Weights of a small GPT-style language model, trained from scratch on English Wikipedia.
Size: width 640, MLP 2560 GELU.
Architecture: no position embeddings, biases, tied embeddings, ALiBi.
Training: a variant of Muon for these matrices, 612M tokens.
MLP neurons of a small language model. Each row is named by its layer, matrix (down: output weights) and neuron, and shows model dimensions 464-591. Each number is 500 + 50 x the weight over its row's rms, rounded and kept within 0 to 999. Numbers have three digits each.
Before each neuron's rows, "fires before" lists the tokens most often just after its 100 highest values on Wikipedia text that the model never trained on.

fires before: "\n", "-"
L4.down1994:420509575499458380443577538528557406557534481486533568463507473600489460501494526463463650476442562436457476530512539601448510497404501576465476548543528577518520514490513440603453534451584496505568516474389517437408559465518550593473463473514532511554546565505508396380390531493482545510516592319419469514455405521500472481516462475553439571486486504491505548458462542557360530545508

fires before: "2", "4", "1", "3", "5", "8"
L4.down1651:426578534517502484580554499495517549556537527542380516434557572518538528502555571525540553512491535513502598522556491476530444461524554460501478602604529525506536477510511441538432542513474431544492513537506541537594646451406484592475508558496525639545627567485566529512373609466470459581538437489486563569568515498501474521419492541473564502536520495542474571565564521459573539368532

fires before: " "
L4.down539:441527405506560502358548531475460618469541526492520533497523466472504508544407485556480528408478470453599546521625424413404536571468525480533549535549506480580619526471520430391432509522504470552444538517442573463445556532584524509450499513495427449435477496483506539489595452518493511434456543572458586615465515580466411533584551519496484461558518522548506452430576468502485464552530

fires before: "1", "2", "3", "ari"
L4.down1044:462479549461473482533564578477472382542446582424486480474447427528484585445532495488403457500485472448494521474433554440433432548554536450456414482493475517515541619560440487520460502433452522506479449479445539510468449471593503519612479503538547486560471519464478512505528474512514494511507536561503567504576586518490536415484427396559460470618517502503490478543556545529545461470485

fires before: "\n", " was", " is"
L4.down267:445384492506488467463472453500468489497535519552522487336488487435501389549396476602478454427445512395512456506420591486465487547449451497432473460468506479495534477529471508560502465488412502438388478498505508581505511389532457536410485474600366486388551529599503467461520427555460508475490602389443526549516522500488518461513552523520489549481490466510473474413501590517492510531515

fires before: ",", " and"
L4.down1303:556461513518476545527475534525459492558506562507531484511467453505541471490555477430566611563402508557532508457429493543495396461464538511492518469317492440501435459460508518509498502470390590484495521537514457521495537484507548568488512459453528494526595564496470426480524528522445478416499519482504542531522436529467547575447504539555531467480520562475552464399519481406403614528457

fires before: " ", "-", " check"
L4.down2491:521341436464481475456602563527530428504428530528418474469526484568441496568484564444445435464451490474591543524556506501529490530501449430516558503523493456569557477519422434595512469490582453421586457519499531385409590501456546428420466407472489552517549497445426524478410549550568459504598502482532437610571491402572484464525512462519474468484552535464532404585427551463503508493507

fires before: "3", "2", "4", "5", "1", "6"
L4.down1955:517495484541494482496495550434446460480456441512458523484376472418513580470474566483420556546390488479558486490466573562495511548520484541395413521500463550481519520533510492510482420555520431477371461450521535524605513486538436500650486452458496476471450513480462479496526450405518524514529526531523470564501518494570508500478486501516410455590460549531461530562548533457520491499447

fires before: "0"
L4.down1000:453517568434538433525386516551409492536497592501449474472460594525490537418500539406535507400531499456515485529572443453499506542454529520569448563481513509426519588498455367561519523551568463480575452476521492461463509452509554481517433547578488565524460503414561553506536465505441554527482468649478448468444413458440470457466493508461571505439434424473495525382568412505561487462436

fires before: "0", "1", "2"
L4.down1865:455572570573499428458532483562500538524525548522574451622581562487467436511525549444490456482455454440431510397578432444471542472566504547441478382389510463501496434526393538492407563458562544525556380457510504508539523557586505496460495561493536491491541473518479611489443545518482542474445478422471434515514379436548479498533511452496503648517498452426599554474480458567508561448556

fires before: " "
L4.down1598:437403502603523569539483491556476562602513604505430538538560472486559521403497592385623448534414433557501480440515422452460519451525448532427531464499492501444542532470437483534524452575511486528525539475496519586483475489585529479463582490481516507553494465488635526457520561520452458498475392380539506443452512584373482482498483539364598476478393492444476494533489632498421477440455

fires before: "0"
L4.down2243:511461556467513386550471406505478394436501560482454421471535483536520465465546596525496572449502500459460570447549442469440549515507540585466542540562458471460537514459475484482545475514517395456444596562515545487501523558554549539568449481449478568549448542475530512532478517376428526504538487441428441533548462506511470456461436460517568388531509539437476451368506458431487430449478

fires before: "0", "1", "2"
L4.down1607:432475575575426518504459473500538488465500461502555514512446511464479453539483517564487456528489552446574490572501401425418437522552494496454492541453456519546536517442573406495550486502553523551593539522503525464449492528482499551563496631595391523456499549548544433453469527416486485506524483474504494488400470499457446560540517440515567479489498607458549496533528487459580448393487

fires before: " ", " —;", ".", "0"
L4.down2208:525534435513468443487537536489484531539534532520561504576445420476535472409538539492471507400534487520543519478516465366404417474486505520548531488445468401470543485567536575506575550567554505492498465450578539539647469489514468500438477385385479558612608482488564510545507512436497473614456448531573451546553494496479517428482435477549523509414503510532495491565518581514470528505459

fires before: "9", "0", "6"
L4.down34:521588507540601578442523496484447512556473500461439548531470540517574451451449522541384523485519412370467466428539438469458550465537438578497535534492473447500411480573552599527598512482490583477502559550508496542383479443509433590485471449436435405440549484476512494455547465447591421495440503619485586560587563567532559409550547539593544609474524546536556448520522529518563512544452

fires before: "0"
L4.down1043:472537550399617501534378417399514430515467494506444513487571532453510549428497514540464512488522501582488534534564548553477463471475514471522442506428502483337540479485436464424547529511506556533520537525459524405485467517535501512524457486515417427531492588464537545489516522522590571486488462548490483547514483494541613505558468482465502509498580513498478552476494458417571442511428

fires before: " "
L4.down1398:559586528515521481484428513563459458473523563440498522579491512540424574547578600492521509478528494516430471460530441501444473510497496560528497518531564491401423493605499543430461448547505550458481453508498488471487574564497525409481542424494567627616503453428446485526472507480535406448533597574533420504513621533475480372500504576465555603534523534540598504518554516544496466627487

fires before: "5", "6"
L4.down1690:487508606521541444480528550536445398553563454500458579558434522501496553549614489404484562442437531381384507392489527437436530607551472506400538461554516487515441475495525516487563553460525485481544541524569521512530540495461539500427530512536490547462574488447557515485625612469490563473415536605534535536449462502545465564530555588555510497544492506445539558487461454471448526562501

fires before: "–", "0", "),", "9"
L4.down691:478565535471546533491576495564490473504437438442556493479500437599504476363490425563492561507614498522403512555474492512478553514572459428448460556527472417481537496499484490520471526573564527443460384522471577475544533524532460565499537482472432408508506608448438444550499470463500509497473498429389428468527496567434454470498582487521494526431448446446474523525533420412478495562502

fires before: "1", "2", "3", "4", "6", "0"
L4.down1558:421556507495453552536458501457451506563508479489398505520482485544394547525578508479521575460514581460468542544389458572538420393520577559507487502602535523439450465508559453556466483480498463596498457455480495507508462457579527540468463477461485533466457468488538425520544541473502569469558490530550507628536466499627551461475466436523526529540578548443418546581520448520504501553537

fires before: "|"
L4.down1396:489701436517431563617619513465480562538548385494578454483483513504417495596463552537471565525578522482490606523511503586446436581467553542527605476545459445582471406459494482564557530578526513523615561488584438556501546530483516527547501556546451522515477496496516587534448543588487511451470486391484517494415488516423483510503456464506510413483435459570474513443480546455510494459503

fires before: " ", ",", "2"
L4.down2365:450497523643460490566516497493502474455583560530452466468476588434435483588534457549509539390503476520494441491478519545552475416487536527554531475546573509466478491480443515495527451482478562450584494463579484615519476554476404571561496508462491387474671538453524554508560471506479436476429413687493509454475474483547451466483588477498518429517472476521519422416507543525549534483552

fires before: "1", "2", "3", "4", " |", "9"
L4.down298:544433468401504508465412608581487537461464570460498490533481436445452521435535462448501340485502460435584502517528497543364499490445485558617584549499554504484559515440487505478438515517437515538467396603466459491462517545445499486496538467489431562489563553538510503466515492483515453493457476511389460472591549466428482501516492502383474563562506560633473515495473518488581482462509

fires before: " ", " |", ","
L4.down1370:493542436477437456581569623567464585523497499468509488539444492458517481465459433486519537461498489466447591509531342520512527539515522555577487467509398483529580463459506529506468433531432604497587504507441454410506545538529420451399442467570477545553485521454452500486512450454541509537489619485423439487449481524481347497533483569495540507525439559398475489604497445535476510502417

fires before: " |", "0", ".", ","
L4.down698:545573471456440530489448468471430430476468514554579453428429519550451533583563468484547514458550487511509414467537476520580559472496603491535524476560539426530519471502527547531552465483440485514577471456639540440531507506523503478499460552449531538557452514543536488460489445387380468489535431567527445496497592455564476448457405481513435510519551528521440447542480440452608583415538

fires before: "9", "4", "5", "1", "N", " Bak"
L4.down227:415473485479515565401561545603536451488453398499478558530439552517432447575427567465463402535444577512491528519566475517539539461489487487337502542541391503507510481480517478494412534537434500501418526526450556449567420428471467429524505460572476461432474525454477503432431493472472427547533609599441463460511470498570461469445524481506442550493602622415518528424530516512534532552545

fires before: " "
L4.down2421:457476477558550401503538472553460564528533542521435551496451499429473532481497472479511474587480483486567461455480446437524503536475457546473618541473527562576524539614442489565453442497428503442538556486615501528459545365528512550466479482415478517430608607570540422423505488457485535442522558549560543508517419573479441441480540447508425553508465458350602558535541502549401355473513

fires before: "9", "8"
L4.down1570:492459541502466508508524462518500508581534497494482514412459563465583473550416472537567558479518586501468522546468561504497523492466473552490476494538521599505567530519469407443582552523475559523469551421449547516508551548488490468560554486574479473466433487563500525553520498610465579518510418463522412522527410516417428456589411387559403514517568437504500562513468487397494556443451

fires before: "s", "3", "4", " School", "2", "6"
L4.down1045:472460520510393499472453460496562489489590506510559634418457431599441415491516408614563501524590441433478499492575492521520486443519514492511529437545473518418590438368563477504453546519497480562554539530507497508477450501471521426456550561523412486526520404493527566525487509515574516572537521510494534517441467495535589526538580465474551522486496464526631475443582547511533456583445

fires before: " ", "9", "1", "8", "2", "0"
L4.down1842:470431451451512524497548543536513577560507496495479479480511440453510534554517512529492485499459540498474565534541526505522552515496501499452459410554576473426511514476512507373482440491491528506455568521460487488483540425554510583451557520608475531444497496477544464497579496471526475544456417435567474422579422503631469462538474520482506446525552469512419509473480514353563508470396

fires before: " ", " |", ")", "%"
L4.down1641:480497546428476461478451580528351544507545519508580482373410541448519540472422474539578580452512451559465552510535478478556442491474545472571498475492505445466384455515458517503535505391514457396506411454460436588432448474468485517451574502473483468534453455469536516483472458475541533475466557501487431377586455504489452524556593573522540512580508483508546450478377438582444524480450

fires before: " "
L4.down79:499545561523498514392494483488312510491471458488542549565517540438464510468470557463579517516554488480362527567486544499450544551593454460512429535613421541520387448488516482528561467444451558477553439536501496612523433479426521549467520492575473449427489447471460485451466418566453471424446460547537488557554509536614443490460431425495588570566561489492522572507588459435500478505496

fires before: " ", ","
L4.down35:510475603597536436470460495496439439537571474486525457545435536506459501510552523484570561488487482454475487490591553467474385542558618363480528428464531435439514520507543483470504481587504594430470564564497493507558402518518524419434528476507528522448477577418462517542437496559485494507496526662514545603493554512548533473561493468490505571420521542499529453439542463563547447494411

fires before: "0", "4", "3", " ", "5"
L4.down1082:581612482436485545457626501509493507430513519422505482559476551473489496535522548531530527462482383476491437499499411657444420576560462499440560505511575447448516590530492402438499521596551512463529470477583383476434567514465511505504495446468439545615498520511419539551491444545541438579495576464570477571461494533428504471442507504442511478472536493539489443490491549533416407399470

fires before: ".", " and", ",", " in"
L4.down2290:546501431534471580595527471514469498421568454442545491478398442481497542578502498423506466492452510493555504459477431489468354592456524497546526490413458475523585422487581512438420440558554455421543595517516526471435538496588519521571524501560654549559543505572520469454567523565478449368528488504472525514577460562473471578466470462487595503473550479557517514523495479437517592528461

fires before: "\n", " ", "2", "1"
L4.down1252:517565464486484569583421573484464493483482504547460474484467494468490466454503604523561545417508535526431522525510467426582431409433462476524511481575444577507461449438532484540510484557559503513477439549501522516433400459442476472523618491526582575487474375367532470505555508491494546441575532386472511506534472438444509496558526557547510551548443546431467493580545614577497482567421

fires before: "1", "5", "9", "8", "6", "|"
L4.down1293:495481609445463524520425532528462511436499488494416530518568445456470451531535503520535520421527436514497528524584496471508554519392476547547583472462532485555570492467474556577492539468547470514523493551497527519513520509566527407484538416666464510522480567429578562558485460578468543540547521491424491603392548458506519548561462523450408487465561520494481475499522518347563397593462

fires before: "\n", "0"
L4.down561:584526489501456445388469464512481484526498449596477487502486471432473468520449415422459475541620546526492527435519448467508529488499524451500549469551480529451496581533467522506417553617477486539509544479535532509619595462510520443579550392463449502556558518499561550506517504420530537489498494366571464518490433545519534435465438356490515486522502502526451472531448465451481522525547

fires before: "2", "1", "0"
L4.down778:420460544613525473541429604546609475560496519598474513489578449429498414536497477585495530507479459582481457553500426479481488467505459467557453452495475488527460488527306542492470477569510557544582455521498450526542453576497491559485507428509523438403450523490449480433450440646576473573482539527475477483482449458506488473510483495480499569509473495496554453536508431480547464483514

fires before: "-", " |", " to", "(", "\n", ";"
L4.down2295:507553443583453484435506432426448483491503538473420477443534539501483528515424525513497514563485408553579427522516453500395427430576624481425440473489531543353482502491535495462591487463479495562700534519437444442474588472447518423464521491525471502564541560439496579426468469518560479540412517344380493469525483418536518526459457442545444562561526531422500420480513558483508457542443

fires before: " ", "-", "\n"
L4.down2320:522542451454545501489508562506447611552471499492515495545362487495514464454471549510406424577589455522437506548514458499519513446497478562451559507500554440469525440497495389518568560547516499543544511491541512510481453490477535545463523489397456422509464525464557450573528520519488546490555544377411527588523453469475613462447494496442537492497403451441535444428495593452497401529370

fires before: " ", ","
L4.down2203:573565508493503503454514606529419464582464494487451522479494569481454415458477447446478506513569500478510491469515399488478483486598572456446568457518451539506574648415372465543523468508488631528511506481523547444483433506500517481480576509478449462469468481398435516530496557511491509477403489578502524499430495447481529467469447538518449473558399527519471526441541513491589467431551

fires before: "\n"
L4.down762:589433549433440480458559571466587581490552459554548520573580422462449471553483494540500490503547607564409467375438411509505520540489496490684536422524533576456567555408558474481515490604530513473405459551398498459554510611420557487490456470455543401478524471519496546493494478444434471592526516393531444489517564506446546484492483530558451588548527420468500508568553544455477516570477

fires before: ".", ",", "',", " |", "'"
L4.down826:474558427489514438436455548570550532498525576455376490524466463531459496561546560577541427568542583411538428478530574584544472454503551489459545527459420566537527503531549492548480521399411527478520471611578565498463464493456454549498470505492555414489503507455510467549478420410417549465510473535493518485431512474508518447516491480483454584531540442501532492456532556478529561507555

fires before: "|", "\n", "-"
L4.down1248:511558490528489497504463540529458551452563511563484462574466465505501413519538422506564553459548473561387527545606547499420450468455472591581617545467583495462498521503617511513566530519509515485588521391522395497486504643462454562508559435466557486486459488524476561525487469586457497523493476375517502621555493487467472520515486440502510616460489505536399475483439497581588447646503

fires before: "1", "2", "5", "0", "3"
L4.down309:684533544552500478555562436536533438390453523523506572463483466455499406550595461520513508584544519516498445518484482546566492497460484503540559460515508450528506509480480490553514506491533568553518430499430504491605503399410399544359530526531443473493450473494482458535522439533407510461608500492512487530498497533482504587537551567507451505465520593560440478569549472555586513436459

fires before: ","
L4.down1625:536428542408507601505547498453568514470413560493476544540479524475495458569562474542521535538455603448430517445507517535456467563480555566352512429368508539572488458581467454387472561526487528471510504507527473455519542481475555592538506477539502575490465504532400501498545476432447468495544499451542486595532549569402488563503505449464475493554521555486490577431549467368459507463455

fires before: "\n", ".", ","
L4.down578:475600437542481407464528473559543495516480535428498499446477424443619472514438474619506509525483468540477531456445465517463576427453484472477507464442500417446610550597491484458422501468505515422439457485585548493572583473523540548469486433518534532455451506492488482507514520531419491514402443443532404567476480445496491433547449420526481475560498443464475530438525479405474481534514

fires before: "0", " |", " of", " "
L4.down1389:476574511511466465507532419483541438484478511478490527496477585532564518554461463496549470471512508549478497526547510526417436565566552569532548496583408418589511551451544492518522490572441483524527480465524534516465497502472469587502501491391539480480497498425582397493506531469455456456496416572492618527450520465486475552521441493462450525378446580510456556630578587469532482475445

fires before: " |", ",", ")", " (", " "
L4.down324:443538460393486419388524521539469420479467418467472501507457485494456569484445481548404435547513496451476433599529500524438467504540500459504430503432517513483546423526400513509571566470525516472495485454385445520470493518462408510481505479566417508556544457560510461561490562561569546535395504466467473449462469532550468541415540533509491555500482478599483516472451434555530533521468

fires before: ".", "1", "2", " |"
L4.down76:547574500399523491506384502466471534497609598441613506499469406461524452537439469532531468495469504718444470539537404462500525494535420518413538505510526500474508611474472427505404553423546542498550520558458434456514495516569402490602470507478509414481473389480573461577482516512530452526420519485469462499553593452484490433515523552502559577384441524520549506423526588468496556513557

fires before: ";", " |", " "
L4.down1327:518559507540519468484466478573474592496569567509509423470555556461616440590484534629570637434514508557557525514435609467497529544601585417531535509570601518526509526493481496445454594492460469496556500460534471390496452526488478459547463525530518426462512488499477407537425541511455521461418623534498530453642498505483460467448456442523462526549445396449482442397518434550453485590488

fires before: "0", "–", "1", "2", "4", " |"
L4.down2559:498402468508509491482509561525467449560539461530556498553490451528468453495500456521583473521486497521457450533618454442517530512573490404466425521559445507506553490489506493553600529445516479482526445507539494470457501509506437486473678545462562417536506553427557504452518471377485525452547422399508526547494394383425564464549465596410546534551500605549462476594522606468456473517508

fires before: "6", "5", "8", "7"
L4.down1320:513514435516477476526484525513408532416525518485574542624489454433433581510503460484474442544552332502510510482365497517471505490377448478547451431473468605510525441591532516427551422500414529486482525516544507621519485519571464577532469492490459503582534516550463495458498531516468508563484492584571503502475512487506468482441394512512417507535488478508519476564507499501462533469475

fires before: "0", "1", "2", "4", "3", "5"
L4.down2359:517558490522548516507522486485586510509437577617512590474503531461435416457542526493529557526533602400535488472432548544416453405565544519508607379468491443496554522443495516589575489601476567552585560510443447469531512477555537491429464582473498479439446394489566484382528418538506539522591465541544461454419422477457519557602542541471482474558444508521501475460486530508459484517471

fires before: "4", "6", "9", "5", "8", "0"
L4.down692:538555521490474538512504482517512455497500461435409489514595547454571470486506520515497512524576535559486489496616536375583522426523525525563514517526519440395511548486502389573448445509514453496405505505410504506538580582498485470526458506518459520395549563542549502454548506496420484514450490520554454469445495540485462570510515553561536556455485555418452472628477508514624454445486

fires before: "2", "4", "ovsky", "8", "0", " Leroy"
L4.down464:465431423414522483462574549591394502467534423470499565591519489574497474493469513468504444450556511456539544481458441496515319571485483531538517554510556524489488432445534499529470573554477475549450516533465544465448403558548569504392463536528507583574609530449566546472490497459498551558462460481482370503491518545489477540431547555502466499462467484574487469553429487476627502550548

fires before: " (", ",", "the", "1"
L4.down1963:396549549536457571532482526517398417473532494419435334522515535532523514466403498522423419447438502575471496479478421554551512532515513481523456542365525401557589464468571456461477460507469447545540510525640518460504503521486484390579468502525475487541512537497516449396553560528518394486600476484534604487488462541545514509463514446460537516488506552429497551394495482456534498551504

fires before: " ", "\n", "-"
L4.down1534:491444423538500533399513460475486518509546533552543453469566447399514511598452596477532434519457396517560603601509510479457467465567661341509475485484563510436593457504510468437540478596430544495517520495527516436433494461459474518420469503459608443411482526568547481458472461561521495530505637388474609509490525464406541564453577435538479541516528512464606530494447492495395488455462

fires before: "-", "\n"
L4.down1508:483470527515477523500466565433517548496500502477503512498477478558464457385513550441418503507500505472546598575470508493573406430544492467456565448506468533531527498476472456518544549470468406473496523492576537438481579450409564534512474489482518628457506525459506465545519452518512593453464519269508413573504442386411476427419472524566499546550518576438570576467531639547551526550469

fires before: "1", "2"
L4.down443:475505581463457432567493612509477456533555390557586378508470523589437502482454516483501455475474447563449428522558564465516564422585526530474561503498549602574486483495464477508524473487515589480558537558498550539538399578413416513452502518575503574541562531505507550536471587513540532425563549520464567602601524489536488481635491525559432598621507558479503530501523597476505477606537

fires before: "0", " by", "1", "9", " |"
L4.down460:505637526492476472544446485385455523619459493504487450541498437502403501497519479516536514562531498477545415566521470430427472529478412449482535499536523470511489481519509470486503525568511546483503498469479487482456389526506454484486491498553383539510509495519592535471479479496366473406540425537426487495466506420436570586501591523517528524485505381497494540464514484538573562464339

fires before: "-", " Past", " Ryan"
L4.down310:550442516527487481519457500591538415518469502524600468567464490445478468478515442513492498535414509526509479596494495596505484430548512485570443500582508602467525494509479474529542531498448515534467614482478479501470531434392494563530495502469524585564427611463557494541504550499464521517551513238441453472605549547478524497523512525522459437550458520512478490525522542540445559552524

fires before: "7", "8", "9", "6"
L4.down1803:497446554467530486427475587520478536462501422473484513435487567376566455467513481529499542517439604507472511425554505534484451524416483557444548501490540568492468522484471553545456431398410503527421464483531538492495547503505535470494506547508592452425438450512567525618515528487531479527406477470560498502590513405491538487564485530479541500566534480452541399535541518459590580459429

fires before: "9", "8", " to", "1", "2", "7"
L4.down1731:476410446489449539493486459524511417592567506514505548500485584538598472488501493484463536549566468505487626487515524468496534571443476585486597505442502523420437533480461574533469526540507562475538540502563488520481505535555589489513488379478500521465412458463508515517432490529415524577477527469533476455509521518507516495538448468544538492554595514447574489479639577505564462521480

fires before: "\n", "-", " "
L4.down2402:531480528529505457551545491539540599507601472510421492402594508553468473534476477494548508593375560372459516436500539512516471488506536428467515511465398437526542590427513528527480523451539454561590456586443494397523570546475391453503483465498519467508546480618572508550433478507518472458492539385488479567564495421433540555503476526512406476498448419487441540514387504535476486468488

fires before: "0", "1", "2"
L4.down1313:513463543502492578547485511501576490479501473560546497459516623458445561517546462517516500443585638479601468458528531519496423487435512520611494524461489500511462572509460459571458532551483506497488455512527479523477504535478511554447615460492499500477521516407497524439506521657527574516481464479434571440481461422395558545501499559517583488583440538466449470497583440570552474464466

fires before: " ", "1", "2", "6", "3", "5"
L4.down1819:466510556586528517458575487509576524590532426536438508531469447453583630496420516497503449526475496464563528450523572517450437568533526562463498515465484467483468448481516510507577496488556495420469418557535526557590546542494503462506367485491542472353503457418519583525511511414385501417452526472524530458500473474525479500473491497471465448527519513459504565511452425412508467550450

fires before: "1", "0", "2"
L4.down2462:483451501484425503583488556563475462512553538621480464507595601453452428553467428494481510444437521460459421531533490434408515450488478489529544524490453483529504485490406500527489500457469522506656569428497504484508446550540482538467478448562555489505458478537515426436471529530463585398493623499563538567401511535537497500498510512464575544547404517541475553533495525554409532450463

fires before: "2", "1"
L4.down173:451571535516432479492529525492507462508536449529421509537610539409495474498486526477466481529536354502425465468492525537547529492528467503488440432536533519533442385501423537503510417482489478485505442551459477459442472512447465572498495504531511500432531502546389542423561489562431427541561540516507562496536480510566501523493487553539442461525593567503554487503506540544517511582528

fires before: "9", "1", "0"
L4.down1413:474517564507544456469556517461461532503401432449407579470454515570477557409453574509457537502505489452490562517500484459503391525525454549451487604582444491422458420425516436583466516520556507538533435451532529486416456502459511605554508500483442487494552491500459530428470469504561500512521442565533419526432385485523471515550455479479480533594418459528515538523443495438525531554470

fires before: "1", "3", "ar", "7"
L4.down1381:488491483584458485555442588468529517534447470503532422534450414524451456464351454461480472461488448586447536519504494568483596419563463512564466554458502487551534549540511516456490482500476442443514480452470487533553427481551376543559499420513531495435461541419510413537469527453430622505491527480523493502537508599506426499542444507551521556532526480518452485471507503538443535478440

fires before: " ", " not", " of"
L4.down1889:533534446519519506526436586477439592531565514566484442446473425635478448525493493499458433438341516457465456492452498468519469579438568491458525490510506491451509456505519592422602473501510536391512444476443401400560541447487577565530505477438533495517534444387563535512509521523498334454443512500525511465479445501436501475466418519539457595452468535486453555529575541516456516504458

fires before: " |", " of", "\n", " "
L4.down434:488569520510543398458464455491414485480392461442516499508398572467547453501479449514463525577505498434479491539470489495497528519497542445510494486504513494424496441621458591629527433519438479514451478555444491540582541486410556526465510562545536544506473472534458570510571466475551456495517566480545491519556512383545505458494502526548552486518519483544566449507548539531458511489525

fires before: "0", "1", "6", "2", "9"
L4.down1034:556556487501503531571461504402483487523511472531496594501466501517503550507496476546356493330398491462553532492557533537415442483489545465504478518578506520494398531518486429511463480551504519466524554501457458481514507508506457498519547515446491515455433433448490485513536553515553412574557537492521521505469553532477529562543609622613540595493432547525531489451553480468482588590481

fires before: "1", "2"
L4.down2057:431545442578486478565456473471438510494350479530497518552509565476440462448500527435416420507568563476447607445537498484463524504476421532470573451438510497437549506591499460506505422467523428510602540514368517515474507467522535519496468486418494572482440494517491545427484463579447562484575507476481502543408544470478525473507539578521491518561502492476472488436503536469580509533478

fires before: ",", ".", " –", ")", "–"
L4.down934:571520489496507449430509517515491480506444521530520443514413484589495499510494528525441408449558493493572477536520515506602497374450436481566524404544450552510511457533624456470525498487382450527510513438450445543460438513542491576520546455515510538512441572517496448416490518510405570470531465465536473476495569541447462508431470596529528462514488504488515419479540603448504480482564

fires before: "6", "5", "9", "7", "4"
L4.down1906:533455542434505464531575512498503444472440523394370523453509523405418404454555437478480446472450379556468477534473555442578490464500503506490567434480541460493497417493484612546515516519602444407494423556463557433580516533582475459515512510500459475530541503446451536487500474483473450506481629628454488436491450540536484502536498558544532423510454463540412436501487537541521379460486

fires before: "1", "0", "7", "2", "3", "9"
L4.down1183:538496494517555608486432517537462522508496483497500458472477455509488512484497479436505456534558497564472482405502485456486510547533490539513484521580434491502575594445493387532566470558447411553512536490541540450447513566514486437502471532577485561518503477537496536537415501452523458573495450537424490550555558536546499461529460469474513512461597468596529559465573474553558487411480

fires before: "2", "1", "3", "8"
L4.down2344:457549479573548444565569531454521539535472488462484535497507499455560498491440469478457545514458432397477580567560516482546490587458466519496502421529452576480549466466487369563554424443470337551510473470430466521507517504520518492531473539522499480341479426519472548602498560565465461468450489435497486472488512620532535496528501461436500427569569431426567525463414482485471528519459